python train.py --norm="rmsnorm" --rope_theta=10000.0 --bias="none" --init_std_up=0.049 --max_steps=10022
MLP neurons of a small language model. Each row is named by its layer, matrix (gate and up: input weights) and neuron, and shows model dimensions 0-191. Each number is 500 + 40 x the weight over its row's rms, rounded and kept within 0 to 999. Numbers have three digits each. A neuron's up and down rows have the sign that makes its largest values positive.
After each neuron's rows, "fires on" lists the tokens most often at its 100 highest values on Wikipedia text that the model never trained on.

L7.gate367:514530499496447560505491471502435514495479499494483472465523513531499576532432515463568561507530503528514504503532465573498559464471532543539550449498492548427517523490504501512464509482587494553478485505528534594549518503505530499469519493521563546472545503541569450540503472565456573552493431519458451456494437463527612529498465607481575533480458524523546473486443466481430510445542555491455458496565526527520461486533491409550527464517426503535434473544568558470503497546460497527506468532517570522589489503470480492535448535602458461477467525483531518511496511529554517496
L7.up367:492539497500539507541518518549578432495466447434499495532532458521511455494471536511458523497486506531466477448468489498515469490446523498514567470517518522560549443511508555470504459523520460530622477506486494475545523412498558494515473497428504515434430459493524507476518475458495476501476481535425500467479588574498483498506450588485474476533547518513534481523491505533482479429419463481540462536479394502513427533436469465452521450593487488491514433605550511530514452468518454495515474516561540528570431483488532459460497451498511456557578507521524556462414527527560446501
fires on: "=", "n", "on"

L5.gate292:533549442470484463503438550545451380530518558532482453511506430416536482527464509566462518442564532576450554523425506446561495456518472550508514448468544508545550493516512540477469463520423470478410446511462548469508508462545573493471506495491483511471490480535425495501464522483497443542457494546499480449529459523461515564560457554487501539498516488561491507506452518570437426484500499457521463494530545465534469486550576544576512558534505453522477491484475405492468496537577452480487467576487500484533502531448522545498526483494449486534447443565517458546514532463497499519
L5.up292:474561522461515472460509531505491470502492444486494523531467494446459498513520529436473511475530538545417474529508506546525460432519531491415503522549507474526519528493508505448518454465504498426485556409499524431558445484546553491554514512454486486528475564546436576551483436434541405574460503579554543579513529515520550501544504529532563519478479552527479471527440512507464493482554503492483490530480586582493578482553557532482508511482486537511438514515525464429511510525540482374451470545536453539545461526480494489428515527505468478524515483505532457549448476452413512526
fires on: "-"

L7.gate276:438483464446548493519456493463504527531428511442544454504535499566518516480499494546455573428574494464505496583539528547453491499534472455538530448471539493489436503520506518553533416478542498460534557510509552543508537460478503470491412481514478493500464513516533457552476404445512492481564486514520539469592427468462494545491510411574438541511490510451472524523415541541494519412502454544514572540519456530508546490476486498585494471542529502500471537503499545496552429543479501524477498535522466564510499474507520493546552549464469523506483553511481494432558461463422602461
L7.up276:490517542507491531546450423469526491512486512490482507477501459515564470476504508480574459573485518502489520510530554532496517394537481464550584372466495514475574498523590473455572504546525471568472481398534503516478503465460538478517551521503457524531450467507543531469510530520455462563495462445479551473439477508509467468555439495536583483504454478557476434502487488468530506548500472532469496527492436562551486463522442542588511426505551507518436523485586517506451508498499513548494498575517463536533527516484493482465482476592526481437508517465449476393522500516450524453
fires on: " and", " while", " but", " then", "and"

L8.gate253:502528530486447500548506432469526527557492502541544569475565474486505504507540508503460539474541477479490523527559553477487509576502485580546431501455547489474455465394545540532485471466425546466456516491508519501526593524513489514513525519429573490488531475427545494477525480455549510568505441527504540476494567459518480471490519559545505565412510466478607541496506490566480498494496541519472484579514567495547546449505427487430483492462507506555472492505498535521497537446524512494458599548560445556472491526420475579462560573534481465483543495470531529520503487534438476466
L8.up253:467494464328457448489508471505535545551465541517505450481556481477511519469451561476554498487556540483541476514454499454489526519561464478565573475444540564469511479491477549526513519562412460551453505500515581526519518466556472459488548508450566451503508485508477485575477455471505481489516450512468532524529517521531467525564441470587496488433501467466458475516484496511480464517484461501517572499517567517510473493540489459500528491498529523472478426489468443508493470493506444452480596553483510546478517517483473478505542447477498519543595420471489415494435434498401547474
fires on: " |", "v", " of"

L4.gate14:492568526510550512458481489551510529456507470538543508539459466484509545550494566564584489464437524526536409513459502464518488521530491515492537394597504475536536458504474526437550456515445516523485510514579573501569416488546493479578522492411493552566488482530502544507475560508484502524515544505455579456462490526509546520518499487540487536499505493498367463551461518492493550574446488505472453474534512523527511508520459531439476510439533539465516513482445463504519469466448523487558499491567453556498472482493514550547498509486522508483474460426544554596566466558550480535
L4.up14:525513501482491480468521460458482414515495465520480531524488422563547495552451520509484530541547476529415459453471494472489466479564502490575515457488532544504423441530557525458478423479506482499447478489526519394458419480464454551499464455438472473505500522500430512582481469481409488505495513553486511480518500490470467525489474509558469539481481421581486526497499561505488528501544570475504489429547480458451458572501537464458485446511507428506450407486501575522480491495544516430511503536510599562485483481525420544439506439505444514475545494419521470469465551490518482460
fires on: ",", "-"

L5.gate450:497510519439519525576450499535516534467454447482497578428531527489545575476523527555478497493516524497466572515493498491517415493563440466532491494525485417425465478517543494523469453555473486485487505468501483495489509560450494513505577451444521484517527489440501519507576467438517525479463474549587493531500437577538528577484507512475593427456490492544452546511541504389488496541526523437506558554509490538510450462510456491514436464547518522459495552470498533563472467481543502435451504506443523452470444470530598498536462546530443538469520496535539593525550497470551496492
L5.up450:466530486494513514503433483563513518427520576499489496488476500553520537530432477425534545492459461562524442472566523573490531456451460478565490489513535515494500513546558463483510469535524526481462582544544514422488438569508529526459443489475466559449603496527514563475581510502494498551433437473466548524493502495496556571479483522537482485526512498521516494488417576562520474468547455501462515407533528486511588438510492513554535605435543526497483512487475505540497515490518443441532460499420508482540552559502453470505483442519523498516440505467483543482524523571483440531
fires on: ",", "″", " was", " is", "."

L9.gate388:591523470536486508563540478562531566508476450533488503555555533509481461479532519503472506474510493558521511541486470494456542495527479533513502479486598582466509495550583492514494468535471398472453508555504456442503474500468447456459441515541531466517499458452498453532482450501527494497489529482461515422513535412417563550446494532480464471448556498504450538456508542461512478419574474540530511510474550541587512513584493448523528505538517548561519447484468546503440451564551493522491449544540481528468402529518508513440447543496466524442528505522507440480507540421526452540
L9.up388:478557504526474493457483504454462573457437479503509492457532473467510501494514514474480542487469418470464441547508514553445409396508458528494514438494439467498560549499521491508520453513475438456500539469566539496467465463521539497518496542496495533541489551551567450634597565567485499486537524536493552482506516595558517444462499496479521507515517452464453452470580477522503520573504439541515441537512494558503543509539491472477452531543502473536497542555509519524470538548505539448574527492470459442507463485487497529498455482493541539493482509551529491426456460543477403415
fires on: " and", " most", ",", " more", " but", " ("

L4.gate404:479489496512443531457504480467454544451520494553467500454508497486504514541558541558494559505465447517482481553483487465553502564472448571551462469462517494509540500504455512523518520551472593535513531470488542471452474578531440544585531499553524471515547528499433464460574481480546503475546510502495591536519439494526464576470526492503497413494494464596528509533449544497427564494519540559460521544481484446470530502507534530439450522503533556530523493407468490547504497533534546485424531497541496521498535488540552504509512439529438442546467573460597540441514513469422445548
L4.up404:531526493460455507500555500504535499515442495528535456521543445525546512576536493389443498428421448465539469541592472481472494502541484556463522483545494509471527492533507605517534558532535556526522507458446462444568447522460535507527495530529463493510482517510494452572459561548505509498493599487436435490501488554552506483542432499544452590531543521512492496518558607476455539529463427527500450502481511495489521433457524480476491492457442519467479519495468582509491474483476529447550476535498534505552474442481512530458485521530496497502539522581588491554550506546470451441
fires on: "\n\n", " by", " is", " Total", " Career"

L5.gate256:536473508419541514545513472562487553457475531565422522492458454538462516481456490461483561523536491418469479489488460520422528550582522596513528581465518490528534529531537471485480489550519557456507471440486553470517512486485492543454553503523534433515538498496471536474470467457539559521496537444516551494578512499602475542526462555514466509484465518505509506457505482478497431529457511519503436506440548538524510564477429561471484559482536563574515492536508534551483491522474461441531559502468490464542545512385538504484498441481484541483552471444520472536538523517475473372
L5.up256:539511538507474455607490529500488486492528538441491517463490445479456474489559458448562542470488505544514525526451458472487542538539531557492498548580495430498507478444478533506490512539472515495477482506447473443503527479496527547505495421511564422544547545525544456470553466566571508379549538508495575394564492569531526520560528512515525565530525530481516468475529516493523591450542478428477466489485520490537578499512499507505458490418522489510511525572494554531473440545477531522444516545467489451475509510469502507501533442541600543513486430466468481431467501510443554529
fires on: " |", " made", "ire"

L9.gate314:502484475495482539456509456451483568495527535509493527464494502507504509518477505540449554515476535520491517502487401482510519534533508596509503486548438531463552483484439427414470456475486501466521546524518529457478491583480502485466450520506543377487489468481442495510505520555428542540574524476570472556509518487469510487479494490566518456480432573503564592512509466605450482528511465552507499504506507513489495490449459528445511498530567509491485505583574529445533556491470535416479434550573575471543496455413484483512512442486490463433563447517511466467493533479506465432
L9.up314:460483488463509508507447482496459530443426451509527504455564474469528436482559528431512560529472528499515449478453556467475490510534551510462489495484592471499553518530532538530507513493406524551529527498504544495546481525500479467493539500470492429402457559523519451516550536505473514573508557496517468521449573579504448513492448400548466460524504444500534439465589544490564585505448489503464512477455596479537441466504415471514531515452512480490506556509443464544444509520473585522519569522404512470502525559502532537524448518481510520536506456503497508579519476468467484476
fires on: "\n\n", " |"

L8.gate211:495439482450464464404482513501562472566475510563508521425415474515514507460508493537481559456452459525477494520532516493459498495515470488556550415502560410567487490467470489484431453507458540488524541446532532429576477541490521544548483499470520522460479458496450465509483493524558395501458494513559559450465513530470499545518520464521441521498477520486436510523471575564442533429532474606532489511510439500468475583525508525455568513551544552519531459518467504445470500510511469548484409548541492499485457495525517485490474492514554455431413509467482489478546484445558493465
L8.up211:464479473456500465410483488477545503501514514461459494488424478550504440483455522512436480495561500486469547484508494464539462461574504446388518407569521584469547439484473488482460520489533539458521531474502583514463465469533522525521477442475529499512438464478539537544624475512509527571520468622476513504547544484519466465509497447523518525499548456566510482467480565499521458481527525560489508466491474501492518483574516421523468557583413536454472556505526492486516555497546521538558547522524506532492480533489396488455537459489461548474466527468439530521503465493445466496
fires on: "-", " one", " such"

L4.gate276:496457453501528540498470459539534477526518511430558564480533465500553505494481482490558504479528444573451577501433459472464533509493454465591441441528582437440515480517519524480499539559489446541544456492538438523431497552485502546554574521497554555529556512491528534469504495515464446438517502526521429495488508564499593495505486486505488495509554517554522567573519498441470505504519558513438494581460487419521515495488508503500496466527491572539558526420476441512515445543527501498541547419551519517558524446476512487589508513545556481428419548530476488492478472507500500545
L4.up276:509499432541507533424460533535584487486525495453562564415513542584525522539469461492497477455547480458512549523497476456551453529523469445577488478493481409499518478472543573519512551498539468473505523494488464546423512546490531496506532519471522600413514467453448531451427511488474511457526457499517511518515484593487563517484594508479507457532502510498478572514511473516502525498495571508428510476479439395535495451440452577528484481456435479514470498448515460489465535567520504514509555465454514476560522543474450520462558433476488487436460490449531502522519537516538542562
fires on: " is", " was", " a", "="

L7.gate151:461496520471526415527446508436466500526554477459452424462508434429521490513456515556595536546491436516501508533635531436497482489426497532484471435447562496481551477419501518479454541506510542532539484482520474464515504516480462457497458522477418500489546544560473456525490503530504482494497601459483545512433505442442494528515521522476414459487467509622495549539510581422471540523524504524526488485474461540492505498548533539538561509558475554506507492486518509499498543465534541468507476533576485514572492514498476511503565515450521518443478456457498505411526550517535460526
L7.up151:458467394476548456436453551437535500550505431570552443449540486500499526507441547478503506511479510505405467459546462469422495493480550539530484439456534483593525460503488498502568506558541538521560483522499493425547491501517562520494487487495471538528477498503519499489581493513506442518464442472476484459499518576456463498465472465521514533469526442439474502488510562478484478422495513524456513426523547472484571464496491451414527473535504408510458511490500523447526450521473566502527520429564424577494537455478450438472502546505450475449476520497517551463510473552514567554
fires on: "-", ":", " of"

L5.gate215:520396509566491536492459464451502478500404541503582503482404525550564488576491422486463487527487540558450516543438485489439537416520441459453427415462474521530506611510505461453531508458454480484508485512481504487557443517546506462537519450509533534484459442521476586464507556491480519483543507488504504557570542553513494527508514471515506447534504485504452462476538519501478473514474462527506448463487522526506471463545475540530503488533441558489458600521494471494504465579504516540537449489415553474529459427536519486513511482520449508542435500510528480495527439395488511511
L5.up215:503561544448494441566517502491493518455469441489460544522424504530452498523504513517608459535511499518570502460458525490533513437526502516520565442456525591463489504546419507533428469489435466499452437450469575585432507460516551528516455492512437448490458488454501492538460467464471512515471471470491542463443525511411453499543548501539478521460512450510505497406465508511538524494449525504496551447508497479551449500494485485463468517512542488456540522481468505420511475528596495564492510558513529560478579460463472497459495481512472534530496519461479478548468579488480423388
fires on: " and", " of", "t", "d", " to", "ol"

L11.gate29:523531490547490445556488462490527472481478457516535576447528479466446476506534510542522490509496433460530445542494517547485474538542521404574432486561543532564512516468501478543512525589475556492479500428493502485584504488447493564480429506535468482563526463455543477504475496424593517400464447530463428489574464547461491467490548500474501502513502481578507519493595512578482517528505482516463535559510454483512517427528468478452436494577479492491467491507489541599544541472569453484484543494498438460559498504443498513483485460537493483504486503434472516538490425575477519495
L11.up29:487492498439483451461487522512569473537458440475554490469505499504502469521565550519533497537442431524466503524433550513514532494529455505523469521563473452586441503481510511521613540548544550528530493480548477481547556509465556481448450509423508392500569459499457480464443471523578557515503536592454463488532515534490545555607571521562547521524495506594558540496468568506477505481517538523532548482476545526482457508478412564493447506513508490493538526536495527533496542501488494484467486532490474542423530479469474533536491495494517459518458523503528545522540419519441498408
fires on: " ="

L7.gate492:464513460501458533462420489488496490493539494535525497457498483514472441524523554488492453431486604539422540504496496511474468462470535467566522475550469502534517478477487543506509498443576483510507505507526512486492473529530449447548480550499469546475539522524496425521471431483502497559504407515467419515454485448571490443482527620530575565517377548477440517455560500471551484483500517526482480561529464475528420585449534510462509516557505538485472504433505549463500462424456470560549572500576516540546441500496511516492497518539512510411478457475535467513508470466521451482
L7.up492:436461489514553534462483517583544480571564485466418474469468466486479428513552515535489444549521552551457471499471472489510522503442516467508468466570484526546501603508504415490499526531545434581502472521464543473528539514516527420500507514477462492434525433522508511525495521444488459568419384509500483511411530525540494478462467569480511466533540577516489494485519543527522519476451468525476522492542505512500481446486507464533506531584548542484481424472494450504574460465478431510482506535553460508489519563530518470545504522574546472461550572500462556516523492441422495545
fires on: "=", " On", "On"

L3.gate257:495508497504487516521520568482455524543500438543571500486476515501504469539499516534475547478459456524480443523572434501493484476509420492522502497544428592452530534538527538488505427460475472409432484420455514450472471462494464503460412537490440506500530516461447490552485531538524527624425511465525485523502537530467516467527488500520494449531477567445532529518507557568483499538454488502547506530491487428421478539516531512485451490536459458429442470467572541466430486552510479440499467494523557474525437483498479514503459459507506424520494506519516557396449494462519395457
L3.up257:466529522516484468465556482463501570515453528555488528446454575430484468512491444459518602484453519589441434511494471483494535514512525527482501541505524505521506571591519586509511529463492495499424454542464544438538481459530519497570540522414469550498519536441511495574470436501579511528524568486510497579488538543477533426529474501547520538489536527504567540524511520524477556469519442581483509509535575547569515508459520547512435516494544455541561422534575496523441472472526404541493483471501468498509536460543457522508486478585511504523491485483498511479536538481555489504
fires on: ".", "vo", "l", " of", "sc"

L6.gate405:551460505473539503497451467505470487530526424534465496432464515528541532442531444469554481538565501499419555492518511527492527489519575530571477547443488472556568474565499471543512451486425515515485504594531466498480519506447508502537481469482511515497534553418472439551527495508522501459526425570502494437520541516488522485492491516550491561442500464544441527441479572489495541451515500497442402433515584481509424531445552486487470523412506468499528449566454482447448538504482580505528519483529560545508500552511471489488520460542483470520530553553496514551565547567498557559
L6.up405:489507460507493427485539490482418537508550527519426486426485572560477446526559484467529490474575528464468448539442498582491484448522499490491562424465564541483514534547537473561486504465478474541529581510475502505519543518493506444550506481478512512534511498477490581511472474466473521438502535456473509472448486529509469437485478516457460529517463476526512485483530519552475511453491464551402421465427522495513457547457512556531489569484440500446519443484395544475507509492474537492495574540530472462537459513527516470509422475509463583570520536549530575563523591536457524561
fires on: " over", " under", " After", " Under", " after"

L3.gate81:598480449536490477540522399485482540528505495460577495493538510513514491521451503472493536527520595486434445532471492430541482561536562457518543491514460431558541484496573539436434456505551531505523510469510574521529513476470497482568458591412531583514478544506518552544472478501449449512530498524491533527471457506510480469475433529518436520493465492550557460531553543547491458447568539534480414498507508495539505488432571510583405509462494477437455506495499486522520424514439478457495416506486545511561490503508477527544482494509501502500475464484462445530426498464493502526
L3.up81:595510504486422394426565475531506497551503476481544462529520467480479439490490551471458531555583545522473436530571501515529507503535520453459537544487529527543509441492544505506461563457509525513533457434492514472501527501428473455482480535504462543513553548541447499511510548531522471549488517558532412481573466515500436430482420477461493474573519484529575505520524541499494498445526485530445481548506502573489497409522516512501513483513524521529451539478519488504469542436441540439532500494504476483535450531528426540600434445502496527488454442486475430461465422491463447489
fires on: " Don", " Frank", ".", " Ma", " Br", "r"

L5.gate431:385472479440487515462477438452454523483480517474485560482535535509574516539515494538523570375421570526486516530500441476571510531518468494557427510491456595485541512504491460529512525470512450567543550545565510483501521481443486454519521522437486458535470489486450506504476573476457445577547468563470543524477550522506531507554495499468474496532423536479557482483472479547447547539439445487462535491410475482525441504502445514495540540523502526431531568499471513446561487473534518487505491514497530504532448408545511507482545509521539522448465512523572458495489551540466486436
L5.up431:496546498504526499517533469542479465457482477516527464479475472577500460536586480489408476555457518439501488469462458492525532554491489492522473490496519532517572495467459497508533475462525429488484497541551483561477545483465469466479530482474430514505484475484453469419425564500544402585451457555511475509463489586493499581545476495470449524478515462479504526547449480500553596478539490517478560511468424462519501470554562563504544583495431507504508492525414450487569504545530549507471487525502483514513495430521521514482503473619569437506499593457524473523530487476563494564
fires on: "\n\n", "ug", "le", "b", "y"

L8.gate144:538460566500483452463510507482560511498490567484453562485434489455467431557521486530533462513500487470483492475475449516434526470522501518533529473600548430555429459527455553547488516531486455556484552507496482458458548470484490513475350501532448518543518465404534467482445490486476508464533548507470399451463441523488443459489495496486491486520453516483501534538677501464481493495398509441526504529579506512485550507483521445508485493510454571521472487523509538520495540497533524540488535506516430488462472488480502522543502495479517474416530498499453531546512481482429465476
L8.up144:568498537512516531498558479485450443484450465457425505471577411439537457425527531517515492502462480505424449546509509484543454458449528538496485503517512571569575559463542494516519488513549496501545450483476469518473475521528469497489490533519460503406506498513464505444505466486576534504540448568469524496447556534523554501436440549494579577468469492512460491517474511449514467490488489473504467483497504480497497512529383438503534566489439502551545486507500523542524527483428545474493544488565487560497465519566577587506457542528631492480528523512536507462454448485461511465
fires on: "="

L5.gate34:476498490544470459460511574471533464482446475515533540419572452466532568516470477512476508564525543475411540539522521477505557510532461476555483494526531503536471468490519521540521549512496465488585493487622403475525519552472508516538535514476442481482553547470453540509507396475521508475498456517570540501597510506440537500492495551484514486565511475557523567548450481485489543447482571455504575567561432462490515446505486535534505476568522553474559510442424490487479526490502518464522546471452449552508461443547488496493546500545512463450420424537482479535529496511510535477
L5.up34:531482494526492518490527590487603493459419542470472517433527506435507527594516460539484532512508488522511486461535569536534477507490523473555440486495554473553466511464497556508529512575509509449556512500518452553437467554400546483486459555494462537458503499528489540425472445503564520444474532477542403515478477519462568575514528485536492495466445519448511538441497542504527459530517498536494489532478382494558519454412542522508525554516478460476505498502546456496434489535551442460498490544466469508537466550520520565545524489464583492444481534485564560436508487497504544455
fires on: " is", " =", " was"

L6.gate179:509455531464516488409487550502474522521510461546491533540486458530503501546458498545512520512521474533443520544580495490412446426444489415451555526498453573577469512453468516453533514520528490421492421455516481495548548527496508540506513478554483530458445500464533501509543539512444607418463473517465473500543468452491520517462490466508542490543493471437521511518528561448469527434502571577530462514536490509573450460411538531503500534553498566470463525507451563502528542454529534513481502510560459523613535425483491495505490572502466518478539512544548515481539461487483464429
L6.up179:527440539498496552508511515476481583473487534516535551516502537454542522447471530532459521454516557544515484461492472480539494468498509562495446486451593552491441529504468390499538569591496546424533459524433529497455431491434576510532443604537551520468485473499519510468536503576586466456554501567530444469529456445500483505508502510490414552530430499485444470517479553524505484540471469545480507484562457565543519458517517477516538427563552532456457527554524483489506511473522457524501486513459459510482514497538511492539543449522464530440527463505479557544503496395527475478
fires on: " that", " =", "est", "era"

L7.gate236:533482430542501556458420531519545550582532492502502573504497499481524566544535483543564512456513517580546498543598497585476515432513444467547531468477547532528514501520537484407480497562507444481514465440576558502518456547507576504506503503539514542508543489446551494477548544459502504521479525515541488458487463519524591521418491462513538541495413558489502479532529542440487527490484461554543543521529430546505514478510478480524511585555442521499438447474491505444464490529472572516470485506455485507512394544471508527471503453487530526527524581459479502449516430444475514484
L7.up236:552452457541519447418502495561497536516522531467575417494497454527500584439478511563474476500486549458500482466509449491491534517566556466502475493547554560538551473468485491410467473534543513477528544526497487531485463513564467549511559534429512568523449487461539466467470517454558464484500473525479523552472521400487501536474422420506527494516481513490536447534481520535553414513471487530498508494507548503394478461506575520516491480533421501559423555494495504510478498507535580470512512419510468559532418467497573531430458509467483440492457511457562537454500498535488469500
fires on: ";", ":", " than"

L6.gate191:471494435470552464544459526520516456496504423565487511496484580506499495488458487556512501547520560518428468510504502562468509435444530494449467446520438507588429563526526471477529502560410475543520514497554541536511548498561548428509418512534516475485565451479470559557440530509463493489550493613532473539462410505428490520518528539492442551501481485505404494522565562541539543498540542533540492496472516491481506514535480556435496543471469513510537493489473492540555540506481501480557446524533529489497608453471516475491426492446491509520504530487501422546506462457477451471
L6.up191:454501517570540439525476485452481587559466484506474529449515536569462514562539535479450492465489465556428562500437457492488505532460493541494486441496450450521537573534519474517478516490509584533450541515542480471462526545590449449543500527451433480515532541522481470467496428559568505499474513537468513465543499474442553501437471498452458491507482505510521430492527502544521489471452485430481463511575444474439474571469460543467480480445429408552556571513453471464505562455437515524478445484423481494571540459513513524485514446489464508434494468468515496516522556556491464461
fires on: " over", " or", " than", " to", ",", " about"

L6.gate145:425472541416592503464390549545473496434483489473456415517493523506523479437477601555537501504499493529527443554520497475473633539399534444497490564481477502457536443521502451534476494523494502578516538392519503546533507449475500503493493460542522517523518475409466495465492543544514505487466490525541587486502528468515533546485499478530460478506575448462549483446520539482479498417492538481515498535463531535505478461463520445536480478518437444535536479492452530535504542495449549461514483484482484467481469454538513453580427449532475499487492542558520465482557503500510537528
L6.up145:503510469398475471523408480487511400502536591495543488501459544520495481471445522429518492522611550533551538509488476456501529556485497438429453504464483430450434423538516486474533477493468472537496494543534474551563492497501526477565511475480526453506466528401559536516419466472456469431497562485511476560607554584481491451474478494451524525532537520524525530470510459498551506478511511529481445483528509519478571511457572481503476469510492496514521527498460509547504470510486568558558506489493490512517456450509502527498564505445432505446418547568508440530553481514471536498
fires on: ".", "-", " and", "na"

L7.gate335:414472421510516548484486533480575479503516451416504499458531504423482497412559504462463484446524515566514494498566487538469444496465473533488550467547552506504535454473519519519422462440506446529419526459516487521529536499538469484493442530453445543499527530492531504471424546467459509511520502469420563527470410477499527460466531517447568512525477496439514494467522520445488525453527539499511470489465481528545485527562497472518449487559496497439494489486594550458489475502531574470517515438479526548516562525518537505462465523448575543509475587410500445456592465460517549447
L7.up335:541517418531487461503528544523488468490521513459491553440465487503449458540545530529465413412501426492531520443540556446473585559527459465530484499510525491462542503544496478449515476538494497455489550470489536489487537479478521546534493532446476564514515486495483468537523493479563452504478475471475543560553475469506576457455585489434518505488465486503514451517463581513478469444526495502466502574439574515464519429466542408539435584564510522500468477513501494512439487544540556394530504479516463477514418538525504457498454456459503403500463488473526524490584506559445512547
fires on: ".", " so", " than", ";"

L6.gate92:535519527469599602502481527490555472525435534474485491539499499518524548513488489554528493559475552461502554591566505495537517489473487432501455562548388509566458464485502496453500495473465410587534525473505587525431525502475548508525514476494501516559522476439541445554466490527546499506481503483509545512539433510507403472517551492527449468525481510533464532534546561517506494528505545507524417476449474532502466548466560517478582505540457496581453472522487476526547472508493531494449536458484525465507519557534548457465569563447492497424546502411533466514525516442488538481
L6.up92:525579584520532549588504445486582530477469590487459493504523516526505442502564422451550485531533540500480527482505540561414470449506504481460503470467483546491432481530468427520546485502534479495505559468509528518526502452556477531513491461496500504528596543482548513414507509561513426497607490499476468515526491605502477524480568437522598433497543486489529486479569551514504490496522512483450422588499500455488553550520467478447496479500500503472507528502496574494485511447518454532490503499500506487484542519577506473461549432538444562510530440436512475496556520508483453539
fires on: " of", ",", " to", "ing", ":", "za"

L5.gate475:493521471518451502470527538499557463462478504446518532507523461577439506579483577465493551538566495579469486551493533443481485448491496420512472433510459564516512532507506535515466499535509464514508404517501464601502471538504516487527500469484548445493540533505489474533521482490531580419496485443453546469494471498514486485501472496459558491538468509543449532516511518516481525542449550528591498456489553450435420495459493525471536462494498538424474523548462563492543511468434419542479524485585519560562546537428488457511542500524510491465458490468609481451502491515413565561
L5.up475:499560600532446546559476487450498527407491486523479503480540456535457479541459456506452584509439532521528495470489455502498561466449526480538518474482541412515451512493453447518593579610498544525507519516481523557517529516452460450582490503520487542545516586483465538526503477481462516445512518421501452451539414472539457528508463502480499490515491466462475535509548536471446526507509548555471428529453447452461567465411528476534488531474543546527503533514555538470511472478478436524493443561457445510477506501520492435536510528420479522499485510511471494492536496475577513421
fires on: " is", "g", "=", "ff", "iss"

L3.gate306:495467539418517471482575480510508456482492450498499513507591537504515527493490488556495547545433493489493521521484524420472473558497500431550470516539435577455466442511558500467485506516522544477476486461479467449490492568479451468495476485451469518490479478503497465528477433480456463452455474551503559451511492460481525531526496443577398511440570509486558555596504435567478464480470535414511520510477488483505584521446490456508513499481499475488426421480523435522509477516517534544494521530456555485495483477566447498537571478535425413447490531468517449485506503395515409514
L3.up306:523515463592431477471465471436508436496466474558538449488490444490554469453432490437547583459552534504506457479485488558477572465464524483502482542480521555447499484532509519424512545464576560480462453501511516531476466508524541484535422575492430474498541562515485523511439486531484478457531497447494474538536549494436512492494490492480558564490523439537488469507417521569510530431528393533472513501496446489515483535452476533482482514516587510528487472498437471479447462528466566493594542481451505515535476439517492554518569525520494578563459421544448488547491464488500505472
fires on: ".", "'", "ish"

L5.gate493:487570517503542509543530456462593554510488509473485535530468565478506479494537556487506588502433583548475530508490415471467533542513535549461497421560518507523492486508527526591478545519532490479445477576488467480534454524556550510508525484425505437495567508552551574452546507582493436473570498554458541495490517419489524529504406433527477546488492514543477586498516556455474530486456433546460522509452486493491477515532504520493521526479543483540467497505550470512569522522497486512500471488545586468495462438550462577462467456445498530453461449480565510474469426522488508504
L5.up493:522505441448566519466515438518500518415573448500499490469521520440471492515442561455501565493469470486471526550483519540530543549612450480511505499456508454537510495589508520460526539537468492461523570491463417460529471509468464448521554452569556448399502495418516492523559430545444518553462535524480395570473498536500542469512543519485453485540533523551554446485502501516465534502519475509541442518460534524494462590552471475489496494515547513481492568512489474474481423489484489486447557461515450507497468483430452539493504500504520433538554559559487513472491524565477450540
fires on: "u", "s", "\n\n", " known", "i"

L11.gate364:471435482473605527539494528454495435503532503450542487511534558497507483492502433522517443443569522531568520564435473484431510519440523472474500493488556586498492535522516519523500557508482438494509523527505524482487540501456499517596555472465476545541473550421524581470500535486512589475488481537467585446496504548447454485514536539532463596550480598560490523570441573534478467491467475523500490506468520479468530469458458478504442490460517478475512537501467494465553499536446556508487478466483573513521515566496465425510438492568532540524523552507502474421461442437474517544
L11.up364:524497457534483419511542556535488520489550446573492503460588469465448436510509525522529541488576535500522507481554508468468435467484550510437529469511526506447453493511470520506481498542493534522501490557496503454495520490474462400489479473504382484517510517433517533466461484495502540508498538434475501480548547455489484500560527523490575527541517454578484460460411510469508461490450500499527467554543477451513427501434531485484489450402450443439553538452475462495545567482537487542518499636512520435553519468547496525499480538468528386536500493529546526507533491463432517477
fires on: " to", " over", " of", " than", " under", "-"